{"num_hidden_layers": 10, "hidden_size": 384, "num_attention_heads": 4, "num_key_value_heads": 4, "head_dim": 128, "intermediate_size": 1536, "vocab_size": 8192, "hidden_act": "squared_relu", "norm": "layernorm", "norm_place": "pre", "norm_eps": 1e-05, "positions": "rope", "rope_theta": 10000.0, "rope_fraction": 0.5, "qk_norm": false, "attn_scale": 0.0884, "bias": "none", "tie_word_embeddings": false, "parallel_block": false, "init": "normal", "init_std_qkv": 0.021, "init_std_o": 0.00407, "init_std_up": 0.021, "init_std_down": 0.00235, "optimizer": "adam_variant", "learning_rate": 0.00104, "beta1": 0.9, "beta2": 0.95, "weight_decay": 0.33, "lr_head": 0.0358, "max_grad_norm": 2.0, "warmup_steps": 386, "schedule": "wsd", "decay_fraction": 0.875, "decay_shape": "linear", "final_lr_fraction": 0.1, "batch_tokens": [131072, 262144, 524288], "max_seq_len": 2048, "doc_mask": true, "train_tokens": 846700000, "max_steps": 2818, "dataset": "wikipedia_en"}
MLP neurons of a small language model. Each row is named by its layer, matrix (down: output weights) and neuron, and shows model dimensions 112-367. Each number is 128 + 32 x the weight over its row's rms, rounded and kept within 0 to 255. Numbers have three digits each.
After each neuron's rows, "fires before" lists the tokens most often just after its 100 highest values on Wikipedia text that the model never trained on.

L6.down680:122116139067118103129093087086149135111209135127115094170108112096087134169133135156160135162140193146120129077113149131151122106185169108062135149136178140130051058147100119156085113143128126161087120140139147155074167117093184140234156165101096152148104130124086159082124123092165189112138164107202126146162153098149119133095151147187121163158124124152120116145126164194142141121159157150141142107131096167160150127102112135103112051153194141169101078113124145081123106142116162168067193175124077140118125114102189135180154129111157089129145106127160132139103088089093067075102125124175172122145123122127141085123089120105121134127131096158102096105144173128120128148114108143133093084092108122136136134150147082122201109150026141120129145129129126083117138124122123
fires before: "1", "2"

L3.down590:137155121098184117182147080126128051107099155089102145170092171166151100146143122117170099090083162110103101137081078116118113180128171137179155146160163119123125121135106095160076118123129119099152172161102123096147113076086140100166108109094096086089066157119111164152093128171142086109102139138155070149210084122096118079124107128141138107124155169105137100082156155063161166186121135095129176062111116157096133125035140187176128135128086148093203147170126132168136116087097126166100182148080121167134150139102122073143123095124130145133162136072193178161114103142127059098079163120094146122127127103100147119118080092156125077110150134174125168168181146049150164141171116152134139140151176162090120135062148131102153114133152153091129141158117095166149188098154160
fires before: "1", "19", "2", "0", "20", "8"

L3.down934:128104152157141089048134151182151140072110119120133092156149103128128125098108082162131122148203127119167154145126139145134178095151090097121043116162147082120146138130141132125164129159117097092113114141125131150094117114137133114120099085063149144125175127153196128055156189157168170088158068115061086164069131099081115040156118151122144104153153160191103101138129112141113119122180131101112086142166039092171104091098093106108167108087133146117093165140151158176164127120191171138122144123159069171099160117142139131156131105117157086127136102189186155100093106073125164082102099099149114169056137137121103087098149125182127108134138117118106150104122082078120084187139138156082141097087084097155116098131119106159127135117143125107060169119080133102117199165120157
fires before: "1", "2"

L3.down32:199124170128092167078167142044145097116118083135149092151149099214130143095150169091169125100142054124127146080197127160110136119105140182166134079103141097118198088129120163105164074138115126175108138138127160115110086111111140164136133107156175129127160121141167107142177094115103093161139073144079178100001097126164180094137178110129135106123109097147061143091108088128153106126057123128203098178148124136129157114142123116143115091084178133080111127125137103148144108142140148119075142123138124123099146131121073092099128141118110128141097117086066163164130189119115083112116090136153124141099133176159163169140149063160093137154141120168128132134140095047126136139104186164144187107128141062139147115166153162080040099118096153169086133118146117146143147110140141
fires before: "\n", " | ", "\n\n"

L6.down128:097112110150159126098124136132197167129144146127109133091198156164113140132161206080049148134117184135177158095119115128084115123112170173149142083122087120107123121111190102130151179143123106112135156144120112151137083174131076129138171147166089090109137138126123071023120168157140170141162090128092161158119120158095092123118142172143100105110077042069170138104153155135140122132166113120114139143067122086187116113138132146120119151109138143104189158195137135146128121097088124129173147084084096165127081167156145107166141136153129132178164148146166124111164090182112117174040126156111122115170173138109112147148198136055137168182105168146097104158140115142130120165098095051135112088101153144103134119139151142134151158155073162150100104158123102139157125176114109
fires before: "\n", " by"

L3.down1498:187177156231151113141077121145160140131129097109072109113100087117105070074157102165139123119140115064040135111108144133117108167164159179097092098084122185188102125167095132134154119112138101074163148125122130131144147138127081076122153132135165140123083068132105105185156183125190085130127161213115122127142126136095142074140093072131147100127116134143140068079108094119099148137137087162129068156118161128178136131167150111120076170121092124067062099110121135087111094116157127110158121157114127158167141177163119147171185132188127114104114163152136116107123155174127110099119133096160146123097140141163081141162110116086164124087128159160150147112078132121101140141096127081146161121157169052141115151112081155141121150134102095108118096105051160111057161136194102
fires before: " | ", ") |", ".", " |", ","

L2.down121:143111109148113113113191078125157122152104142129138117152176117132148149141120090047166175207106085168175183157157065111146141177195127086160174170181147096162097111066114121118134103133150176128137145094154151150142094160071115086116087122114117124120148132176140128095103156113103075095107097083103175114118111099169135140156138200112086118103079153135138179158149152105164124084178131093128163154108178094104104154051094145103074135092094127198126135166122138095106134111125101153106096157087089125128076141154144039123128174120138131108210078148136088044112173139108075098103157076141150074196130124110148129141102115128111115180141185072103166121126072200100220112169140109121182185124147102135125107102139154175151106043142172127103156124148132090174129107104120
fires before: " | ", " |", "act", "port"

L3.down835:124099158154152138091126193119124149140175124170102112161136127146158147126123097169126129134118100175066128129139162098067192141129149095085119102106167159123025127127120090117074151090118127114135124133092178182070151070139149106111127108130108142152118118117132155089115116140144140162154123119182182143122060151139120121082155108117136136146126171167088133124183152180149143147156154130150184137148103171143044121163100153164178073173160146152137092117095113130132140106188122124135134077116133128145113107207078117138112144105118131095124194090164133097111110122127078144057109140116061097188052090188132126084107166175150119079140178094093136140114192130118123093160099132088059097131174130175126165157127142058076129116153159111125091077101160136117092151139138
fires before: "1", "2"

L6.down1237:206158103159137117107133130119134129127119130129115099152156183093067139168151176001096223101160081159087125172201129110162150152135138150147152158104107110136083175135190122101153130142125142159119083100113091126125057117122173131094114134163108069130130101144107129116104120153105089136154158154078115120177125138105060123140114143138172134140113109133141115094109130136135169142107130162109154107139161111096208061168082140160089120130074137160135119097130105068114127160160093039124153120145187144118136120179186172176068104135174087166084124107103164072112186115084111086082127112145114121194148170083107139162209146147131109139079195102099206144132074133168141119136175170160106117097117050172107148136093153108102125104114168186077108107131168106138146147088138
fires before: "2", "1"

L3.down150:075099175043119174167118084107138155083163200118119092107142160077106143103171109146179121177105121128135133123176046117099161104134116124147178127117148116058103120122161111135112156101110111151160110187131153157128104149159177173155122178113105098163116143159095101112161081106059134108115134109069156144154119159123135124167129152063133121104141154126117162093095144082150182127136149171120157106159090131172103173075148160126082110118098152193148170124157143206097138159129087107141149071116157115111119122176132075128136104089197141130155043159123107068098187141107157129110092199079138088170108126126141047133118112157136130096152105123077164152165096159101156123135135133093111090127094169169140154142044120144110100122164133091130194149172180146194167127122104
fires before: " | ", ") | ", " |  |", " (", " |", "%"

L3.down1327:151120166125101124123134159156132115165086121215108088141150142163123065191105151107169217123194090130120152079124136147162136092119127053099097097126115101141123190135156115092161203106147114107072137125192153107151118189153108166163125135157136092127124099092216130088146119169121193148144146111137139189159146148128132134140154090146140154096147169132153143111071083168076134135175098168162176191104156079144103112152131099118128149178067135130124101103165095147126115105118167121123114198147119123081120129117128084076110111192134117171131085088083086115131058105154114149136087137090104119134127056092182118160145136095136101111126182095163102135111144056192111163106113131101094186102137112069090171147152148104115127137073150159148173180096176141103144137123121
fires before: ", ", " season", " |", " | "

L3.down1338:101115160137098111113162092150185133106127143104071092188140150160157132115133140143134107155123181104127165114157110150110153074115078115112222143104144103131103154143096122112135126129173134185118142109158135064136094120085147123168056162123164115155172191133136130145106156120029106138115100155070144162116163183140150153121116157151089117118045118181164093166124081157169121150151092078141151134109170140116081135179196147086115103120100124097177126112089096138088116122135142155134189067215106175108143115167111167166167135045095066093100119153109157115165146103143079181078189126125128084129148157063130168124086123169104129174123101144167187166144114137108113127138117088129125106156108106110127112083154149156156145129153162054123136102117044107089111090107158
fires before: " | ", "; ", ".", "\n", " |", "+"

L6.down878:153098106151097166150066151149159140104170107085059112137111138171087128159158135134088071119102131137105127080152159157102114129146133094142111077126122079142149172155068097156156144164117135148139133150105102132130106164107102147102155193094104111110160107146138138143121087116096107138086119181101130147132157138179170151088126125119122123169120050145131113180165145095092122223163109129174110101111167090123091139120140081146106119076117177148198106132150109146184096101119160083168169143085159132170101114142080166089143131089123174095132069135182063136135144103212129068106180111126118147093111145119119190120132151143145179120147104176163179170182159127180104200089104126119071145118138097090194153148094133087102066110147081120106128145138120187108130097122172
fires before: "|---|---|---|---|", "|---|---|---|---|---|", "|---|---|---|", "|", "|---|", "1"

L2.down905:120137152146140142126132105093177093148102140148162112128147121121142105125136108142138119105164130126116114141141119111100111131161119124127195091123137086153157118158149186156117080087168138087130215124119149148106164118100187135067173186089132070110174100046182044178052117133068138115132137114167120178134123206093124170094146123126135177100130133132154123143208128155162066125133140155123133131121120150141085139117113189158122041080077157126140174111162073160127170140155139155139122120114127179124100108128124090108153134129083117104121132099102169070154143105106136074077136160092095082141090133091101158112137102139092157146136156077104151152177099115069116165103103129114107136102126193090116079065122149136092121188101107160140147061101162154177118200070107
fires before: " | ", "–", " |"

L3.down959:118190028107143086086142141128097128168120111145092000107135140169089099109179096172146134127142123126116140126110097126042183091152083112157157123123142100190145127167119149106113115099149079134140110153170141202137098149106139144085125128127109099153088103086137147142073141154143079136138098081116119152132116134145182121126130111156141124073161123138123131175162181156100197151079083149091184120099187134143061160162161166129204126141142173081163162169140157150117131125117082151098131084076118140163118097194115112085178128101160143157178177095114108149129111088107114131099173131098129083146192145175141199168111147070109163188089142139127099156135193098123126148137090130110107171127161116109137120082144180150126104127105160141124128083099101097153129201134078
fires before: "\n", "2", "\n\n"

L2.down84:135121178146161145153167150111087104098121121130109029117184103174097118093192068144255190102105149117118069161101151127132029061129139134152131103134103160106183152126101103153168125134123125182123131111146128145139101124091130164133070186101146154103084087117151069124120158092135115155120176140129144104146107190160154136146100181167111153170128052172134104128133120144136088137087099121127135132147101150106116057132064167109121157112140255127176098128106161139126093237113195096109109128142093157196125152084107085115121136128113112145092128150151125148145119108086151143166086124096151122131108116143133118119084116148119130105121174150071114094135083072125184106084151113142090108149156151126097093170094119154160103109117157121142099127104151137130141100159123
fires before: "\n\n", " The", " On"

L3.down1409:132135138120110199175123116065097106079100141141097000133161115164129109130188113119255179118099121126112125139116126131167020112121143173162124123123140176130129133123125115165134149104126117168109133125158109185106095143127154139111094127081130215103087120118144032142130165093113126143133149114123153140149098187169126133160137165128104164129114071160114086135129149121134148143123073137104171127142133154124104102129108158091151133119119255123106115162118118166154102218120185105074120166126133141127133167150117112110133112117116146179125142142135182123101120100114174120097131122128127093167134109154118094108094070083130147170133140157043127099133119118136182083144116138144104149140140155141111136156080114141148074131138142092154123118124156115119150109154088
fires before: "\n\n", " He", " The", " In", " He was"

L3.down1356:129091087180225112104155190100085116128159168078093144078135182166166134125103142175147168061127174148108084083098139169160073133155118110116102137174154096086147155164145105123120067130088130136159110135128053092179127113125116087090141167102098141067171117100110147121092159134118122152156160106160071139140095186117105133124098135089067110148131089122158106091100078160117084150186149092136158184093086149104147157198117143118098126079099155096086123115128125129123122163161222139065093124147138160074170144051137159156176077103150199128143101156137141159169108107107129166081136131097126128126027121051101136129183106100135138165162106081176158124140137089162080119123156130073094128133132092121130123106079193122199145107080153102124098108105085091134084125125107
fires before: "1", "2", "0", "7"

L6.down1298:113156115116117122201094120076124121131138083061122121107104109112165147079128080112144156118136062130137130163075186151095122104102105101141174123129110129161085186103148177147131160125131124109207099140128107135119088115108096180135163095120146120127106145139153087098139174134081111100150082110168147108072169151149131132107088167130089133184093108084064150160215116163139155121127122165189141140134130125165166090158125107156107158143092195135092124085119107133156135119162110118184111071155147179139098137131027101148087180103125105159128136128131111056127105083122106147092092121100140126242131142116143107068103106103102082114121173089171184124146084120133134154191242142146182111117109169101132080095115121116093171125120113138096082127140166079145119101149144
fires before: " | ", ".", " | \"", " |", " |  |", "+"

L3.down1212:168217141145138126191071153114183150163128138136187066108096108086088084132141189155187099092152137056157145134136068130113100121199149226102108093081105107124157147131188070144147127110132135134120134061134126088058141102129107119148137100151102073105170108134152117073064088103187086187142166204112121120138156122167134130092079113126121128131136169107165161101157131108138134090132118116132151103099094112095157106165127150098131085129124150102163126109095137104114136117109124157132156151133160129174114064138091097146133109163152141167117132081114088120165100095105124159092118094089122132142129089116159124134132117186122176113092181090136243128134109135112072144108141172082154080099183203092088156087152148117121150144104144132072154085073122188092165100143090
fires before: "2", "1", " in"

L6.down901:120159161135149122100090142101235154162164180109108043107118140167093125153086109106123142133115104080129162124156074130084122164127100175022142111188083163118101117109133078112129171141071080137167101170129112087062165110160179140103182172133116142126122094050136168117130081132158092151150156130186145074125116154144178089115095126177057102151168152161097124134140133154104134107116124134053200103119169151161126146116092130173106158104138076141095084122092116113077143136072169105148154129097135128143062165108084093116103100136155141115172105152151125179131165121130075140155109131125114104080123118154161104133103139121112115179116175097055131145190086081118190107121089181125094104178102129182139132079146134041182085151125166159130109146130152109155175152084106
fires before: " | ", " |", "; H", "W"

L2.down820:111165095145142181151153156163057159123125127149120101169132087103155151116160117088076146122135130135065170168113083092150164107145120098150122129079134137174171151162143150092142104121138108106150170141130153120091097121192162129046079108111152140091132093121180131173102112108126113178098133164147155139138123103124184125165097106155113088135127109136064101122135104112105094127101065129129141185111161063085096141099129128154089168142116147146097145183102113166127144129101131088106161133132092054081138122159152170121172128127102093143136116131070175029124137106120163090124157128133129111129127178118160118112130102147123122132117098107147101133127149111091145133156169079103131177093178169154129136053109120146183086193154100140137120128073108082084104113127155
fires before: " | ", "; ", ".", " |", "–"

L6.down877:124195140161156101170107205111186188174113116184130059128185081151085111171065141111100105100118134106123054093103156135144061135101138169127108095141127163133058066072099124127104146129139156152095206097128130149127087132139171144164158114110121097132060130081104087190158096133128138093147162111148112145127064109202144113147126132167151105130119114113163111116105165121163176140079079111115158120054123133137150131158129158117081077108105155064141118139087099151119122132094153188185090145133133152073103091122141104136205123120142125150079180117115145099141134079135118119166119149134131129157082129192134127137083105120123110137111071123134093110116121120122124150140102178144062140146116108151167166123148132127055150136127122108104196152054132094122153084134143
fires before: ".", " |", ",", ";", "\n\n", " |  |"

L6.down145:089145094098130120178138112132181082128156121139138098201110126111135185148111093109093138078154127117126123152114124182113134160141071113204129161139099093091095164157153100097108134116065057153139144148068108154098131194166111146141154088119163129110149112106132110095107113140105129177147163087115032157104115116136103116081120179146139092101121099142084038140147126131089120163132192119120086136137141120136119083097108169118143079112159148093097114103139095096157100178165181104164134143168212114153164175119125136178115081095155128129097105098130100151153151161193134160120096141115102147127227160133163129152114119049110066107090115161126083068175217065132105171113056104129144101138132175170089152112148193130120067146114156187108137148102095095110178078148089
fires before: "1", "2"

L6.down321:112123090167037130125083143135154114087118109117143142148129120079152086129149147079079102144074086114120165191086124113136106148097133120134071158124131149171096122145101152118148128185126095093115136150189098139121119172156173073114120106118141168075116120104112159135171133103182112151126128128136092160115143124184053070171135153114141139138103126097117177174160170142141103103155202102141117089079056139169172139144101117104105096115166138132154105117115130121141161163093168137102132122105160113078124171095147127136120139134125106172102185158128168131139059067093152055161156055134173167170131096173107165176105195116142190129108086196114123083150172145169065149116115101171074099177088124119155153150142102118159124127138127140123078097129101127057126064140134
fires before: " | ", " |", ",", ".", "–", " | +"

L2.down837:138093131183097107102125180105101113112112147106120114130108162111229111131186122106192127162112135115150141140138176084089147114169139106083142123098123127127147106091067132122190151116129145136127081150131157182131130090054143059160137142062140106183145067064132091120113130083146152125162102114115173098099127060124113127085171088097192040146117158136156170152087118122119111078152121142154091115126170120141172107159190160166073064097173133121129107094111138135158139140131063147090014118176173105105099098170099077183122112131090173151135112156143134077115156140128107137109116164144154111168112153159123141133127138166120070117130099118152114146074108140144148090127121090084095106112131121147190150157132082178142159071082191129119120114070165086166138081123113
fires before: " |", " | Title", " ", ".", "v", ": \""

L6.down255:059111166090159106051104167056124148180221110066125102127064087097170117127157131123093134059098088172115150091115096115091086062061132102109177171129124141153119140115102102137099121127106120145154180131116136143155143166199146135090120127126112140118162188105157104106107134161139097193171183168154122067138130140104196144119147122139109164150074150216104101108117100131120094112095104111199126141144185148137146155097105128103142156119178162107172072062114077113116173120141166122150141136074194106092119079163146148120129158103129125183117128164161126138173124083065150172113177108104185155127146143140149124106164132065139118185113137149120137108145135100150106126170101160159124167135100110191118085118136129151134111114106136090148063159088128120069086082157100
fires before: "–", "0", " - ", "-", "1"

L2.down868:071173158099134147171069139123150167154144118171151083087119128078118164101216114120126169170102137065111128175091099104113138097140145155163227120180114119160122056165138117106091130166132142138152165131133089165170156133126115164124143173163156109129123164136112170135148091193135084121175093114117164107139096111085153125093154143105092091166066105147153095118172127118120132133163156123095176090077136154083112095173098139180118085189128168106161159168091180133116118117128158119201111104105062103145103135132115106142135130173094113142139133153091138100104096143120104034138044150140189108121154143196147115128150132104129162111148169092085135124146192139159158172118116106120097193141133117158170160121127116074163085131054105163183191149138100116135111104147106
fires before: "\n", " #", " S"

L2.down45:155164048186183127091135111143115121108143142113111076108121143111157122169181111120158134085140255076159135098170156122132125122152174130149127144191057059126116144137146114184066137163116167129186137127159112108160124112171145120183094129122137155095176102115139158107100133146088123119094160142134130112143172186110136167170140083093150101139127100111126078096140095145118158126209097144142145137062114155147164168096159151165164130110146220101096161165111175134040109155183160110127136111195099116059138160143150155145147114109102184079100094196141097102124110091121080104120108125062110143118115176150167149170102128132068117124162132082108160127159123164114076147156120112056084130161126156127126096120101152133179146093150151076165157173109109093148115109136142
fires before: "1", "2", "0"

L3.down820:131149131133163128139097166142106125180137109084119057106128125137071113120142124131130133157110131147111170109133145124119149128127173179120093155174111115075175165108100132179112132125132136133117142149094156116088058138159126148087112126131166141157116110085125107102116116073118120154163160118116134132102129220068029096128132123191064168079124139160152091122145164122100123075095137084050125186114121120123104086129138115175151122111131115142109137123088200134171114126114103154114106103081062095090171183123097120104172112148117111111137152107080100086107143135117145141106175151080122179049078168103111117145140164116116147145192180164137162159172045130160137175140100108121112163050077122127121150198081218168082193159123154159093157191133140096136118112097078
fires before: "2", "1", "iew", "ing"

L3.down933:162128129075130112124066150144140154169142104093163161095149102173136133067161141118104140135199159127131128183117146136125095161150076129169162112177088106118129162121115104144114093118146133147123135114182179130108123115130148105169094159104139139105116140128122171099114163117150116112151111124087089110218102095118115181152190123126157117126114133120144116161142225100153173062155136138126076100041191108087146085129068091147127143130077132132163135117135177139133152099092145180140154079170142196137108142116038136127066140143094134192143081160124098079091055112140157125181148153087114123133123109099159135148073070167129133124095133092138195208145127125133117135128110136126144141124212184134169115204091114092164079144140084067122152142115144149046138108153113
fires before: " | ", ".", "ard", "; ", " |  |  | "

L3.down1170:140153174161155080111155102170126093182111091120126160163173147193129108103093102094149152150142094180118097095127118169139121158132150099121134099137151066144145160150157150156166120110104076112128167187174131120159085123099085125141155104123134026154106100110162124088100078098154131161146121113131142209129147112139085109163142105116112170132123091118120164156100117144113143085083069129167173204162135104095150133149119034129122140152142123082168160130112156111115085143096108113114155173097111137114101094150087143120161130110095162120141094113116086161127151120129145123132135115107163146127120089113189135144090205151145082156138114118132158146138141127146146175075160117157114209165164122146114137126156152107170134105094165112113167135096175092098086141112079
fires before: ", "

L3.down915:147146176130156094120174122165108137089097100095146096093106083141101168119155149143206110067062190120112137146119145142157063170108084096156176067111100096108106117152080186123096108212186138143146115114097146143164148099099145120139149100127152150119116160187135129123125102095164087110151100100168143180110055054096119130095090139134136142131169121107136132136119136078088176135081111091165243168120115143117151131124145124162133169111165185145087086183107152122161129122107091154130103175133137141147122152167128140174124125126131149078172127190163156164129150102108129101141128165128161151113153127174160111082097169111142177133101131127088129143114159122178144165166085104119155191104134201135184105175143125106148160231114113144097095079119158093140146113158111
fires before: "% | ", " | ", "% |", "; ", " |", " |  |"

L3.down1139:105137122108131148073127117138102107089136130100099000111128197174133105153237144144162145135110140116138073146120087175115136155133142160195145124140105126191090096070144144158173122124151123101101136110135095168126065143105100084111175119120140136149097129173066129116079159142079145107141153146134095161151133168148170088113159167128125084087171124134141103183111121131107177152087101154095156147144134176138097114185143162161151079143134177073151114146080118146123208151163123128162090097101129139156139072168169129130116120141080128151117137119080105108096107134085131155127184149110150081143203116153126176147133123087095158181103113148103137191142168140131130118165139111146122163178159123077199151162154100140137108142085136194153145136101114121142084209110116
fires before: "\n", "\n\n", " Re", " L", " Role"

L2.down662:112090137066118179140124134182163141135119156126146058135111162131092120096134156165084068205107162134146105107130084072152092133077146117111139113188150146142068102118141106087165128139133179208078154107139102066109114140156119076130100152102122105140127156114122152125117100101120128154128101097157133058112076157123120120112123119115201163069145116099158142101137118143119145175172155168131186156134094117121147109127133123078123172104125177173113073110094176141088165115153099120125145120112025121103085153156114137138146092181159183143090157076080071082117138141168122104138104200183064159125171174128137169113221128183140183117147108153110134133118152098152164101117091162126098163136173067120075105043139126116099122153151166145128182175093085129118114137118155
fires before: "\n", " | ", "and", " G", "ä", "ke"

L3.down1150:116084137127159142111127105164177123129118138139090115119133108131163162144152156165232111153083151091171130107134131141125214081040100152122135100130104160112152096101131126130151142139178108057121139149135167144105152122092133129160153115139077117192142164157180114106097112098093116106122142150152182151120127112129073141139127108123130133102150129159167156144138121116175147151109159104119076106114118133117147131155178140132095175178112123116134217150109186147135179107128168164151071083150113172105148084126129107132173135163138049161105165158114138134072142146111138140118111104135083109104152137143144167067062187121121055138105116102122181145134135132122094135112134059118137163112167101154169113090129101142154173158145083083095171155106189090153180053151100
fires before: "1", "2", "is", "0", "4", "3"

L6.down1381:165098118126097133128107106143158133134159119163109138040159194113149118066142106106155200113118149158156148124161159122134125145141131146144117107085123145142154141106134141088110199085132192128134090116117114065076138087127099126182172117193120141119091127115153127162106117094082122109169074140140143129078151082114097130114124144069135080127145175141142200149188086117133127151117072123150146127151128161103190113158135154173089171094177051097088133161132159091150135119170099128108151112139088091157145087154176098140062127102041028164131123116149174147116113134167119144140142027115138138153103175126107131103146115172149159161117176144197121103084157086143162137117098068136134095087138148137094138126105133137097122118127102137163091159089189125169156125111126
fires before: "\n", "–", " |", "1", " | ", "0"

L2.down953:158084112096127113141086155157107083116094139153179167144086154151162093155151147108181119199110083130180115179082086126146145183135114139200145170129093069094085121156126183088085197170094149132078128169195140169159120131109118179160097085175090143089089117144112169088132113089170128093161058108131115168131196170129079144113077117099130106134144146102123120147162168094165178107097146170142110109052092164178181146116118130080155150127107152117095136108149175155134139144097156133090103134129162153083133209132086148125123163131118105183104126187151167082097150148084085103121120109127133109146150126101156103109141161119123113162124205098113165144091126155121092132128126092154086192077082122106178073085147113164111120062043144126097174098170085116096173122074114
fires before: ".", " | ", "; ", " |"

L6.down1492:203091106147135136095111107125100161128091158105140105073114159064174102162142139090102187126195142133137086134096117136135137106143082176157124115122116122131126116152122174149102131130074168136150135054099076120143171188139149129112127192194107162115116122108114143139149135127133111157143106123158067175110238166141089101140112148104111100111067062119106071179098171100186060112136120158098123098122192122118140119130125079118111109131143132135149147081106103111118119083128102102183201117162108179134113117099123189127130081167113167098138066126123116140173109119122173118141170104088097052117198160113106114157179133110100076150117138111106113141141114109141084134152179199119088075233129118102170172150107092146100168101126095096127190110129152107126149101059112
fires before: "\n", "\n\n"

L6.down1509:134147119180147140103112121173141166181078112187073090085104130149105164093074113141173162108115090076145105142157180106172086115101132103117139063170100126184119095071126112117152176126143131123178070061125129160125126128116134093125105057189104123180086136116117108123105203103132102088137175150145090112120162069143136120127080152161153061089099144127098095159115051122150177079115080150106155142113143155115154158180107153116139145124135075077073105098146156151162136110117107089149126139195136065134132118137154116145120156067086099147107143125088154136112115149175139126117128152126113122102151145169218102143152075057141111153127162159132083160150167110068089145116095171149079107123095173113127215154090139129089174174115149136179137128124213061126163148140084
fires before: "\n", " | ", " |", " |  |", "1"

L6.down697:123113151124146115130128080147166172083093078142111129088147111096113085130117129118207124142112131193130154124183077212164116148130115092130160161122232092132145171141140123081151193129125110133117122102141090204091144041201099095140103106114104104148072141148120164142132087198121099118106104173128067177126086106108093128166162131150166100140138092100154156128107124114086097095145143112120174135119126154097081098170091117152086160094119173131122165102106149172095135096042148067092141126118124138116195104191114151135096057124138112132120123175169098180164123116148115185104157151079089135184139130087083112144122057129114065161133107152070106196132127123061088176133142147079106119087134154169178131098153107106113094128126141082183159098148101184122132136131135
fires before: " | ", "+", "."

L2.down791:117122093134105161099134142147082139155133164094102000111140117142155156119201097141229094135164117092154151142161147099119175182091180167171143084131097096143085112098100089117119084146170151164055091093124128117182095107096088112120141124134061089140128100132091097098143128136116158139089137123208062095112093122096135165107138178108090080144181108133154116150149082097155151096155143097074139132152159105056150144138136138106107138074144117131095152151103111165098169149126093117141133118207174124119121103141103131102137124136141074127084148151129205103116123132133113117100092147147142113109113124189091135114120102153120084156118083151170171099142157135086210109186098115097116122081140140131121110146127200156168121139093110138108104165105153114153080127121101
fires before: " |", " | USA", ": \"", " | H", " | ENG", " | N"

L6.down550:103111193125106172094103161122140104173120108139116145112145123128062131102140125129109121135133211150120163066147199094188132166095172100180163120117085102064109182126111124076138148151113089130126157077117180128135124046111117097136132156149171170082159137140082114103088143119131099136122097130131145159150075103117126087173128122107093119121187191087169147125114157161151164156140139123132112173131151081144104145124186130114116166095155098090116093112158131088145091110119153114161115091145105155126160067129146123147172154162139097135129149106179127137130155080115172161082155176091100124121155039108098135181076136149125152137171098147134067160087094081173094132166170079095104171070171153097183151156126146140110123165107114154150078133126095159121127153132097
fires before: ", ", ".", "\n"

L3.down1510:112169183068117165107083152133092068171142158082139042102102131139096159127171128081211124119100141130187184104168113175116143170071123105177139114154145136130093087107101173098173126120134136160134116145110116124086095071114158110107105185174088139152129108173158153137123067133118097155129103108107066121056139112131173111116135152089117115118135129133168110108116163123085118102103134121098158135100059155122132106114143139135143100079143107101169124131129105156137139180150130132174101159103129102153134128056137132105192091060082142132141148074139140178135133126158094102109090150069133161119079092160147116137141126124139142149101143120122150142142144117204073130131089108094140120082040117121139133108179156109084105173128158205182052132147126136105145092134116
fires before: "1", "2"

L3.down698:113091160108118140112098142160194138167105084166061157148154113098148141120133115118107090145110157076157077081080131107075166080132171164119141152173121091157118133195088133158066161120202117191068173097157145168126105165184100140119093149082111091082154088118106105101082126147094116089140097130115144162139075124106147149135136044103198143121175124230080132102071101123159120119144155123139141146084146112125107179059111095154113070147107122128148066146170132070155118141160126198110101133139144112097148115138198181134179104099143087114067124107129110161129105122097144099112104137096120153159119148148103096163107127152124148154119116095107084140088152168159113162139126165127176165125118159165090174184172197105126152136118136141132083067105098124129096092131094
fires before: "0", "2", "1"

L3.down51:130142121110094146115099145177118116179101099172165114125135108176135111147158128142130183157175174192153136128164142160104148089098161174174099107155113103113114196102172117129148155107122108159103180148187158141078104168056130097153166129146183139122117097119188119130109135128115134137132139107126112178138182146176143154114186117055115107110124133155173119140091135111119091157124100152151128120101099122129108113104069139127146139137115154073116133111136118112103110133130093161085153139125114122074139116178130075110156123092092158092096152130090120031192154105085166096109163127072110111150065088118130106111094148098137135144127149119135127131160169162103050108150122077118061196089162162125116154173178115069120143113157081182127090096152129121102114172109134
fires before: ", ", " | ", "@", "2", " | at"

L3.down379:123146108153135124118087097118138102120160100184081058143115131108129117118147110114206138167122124028088100137115126120108136144145108121075086171111124088101087137084067141111103159146111103136157146103160082139133098146163152122153130111064146195096128132165145109147101178117154097154117100107162168117140106103137174073186145091188130128120123108096146098166168101086082176175177165099181070044097146121155122102086142142149083157078151142120109181135096098130044155131117146076149143115126124115119131118141148137185165163137105140162142132164090145057111141186100118099097094125135221105152145165144107136175092189135150123178119045117117161169148113147130068140084119107159092130178163093164074105092170162180143065140137102169117121141075170103100149057124111
fires before: " | ", " |", "–", " (", " | +", ","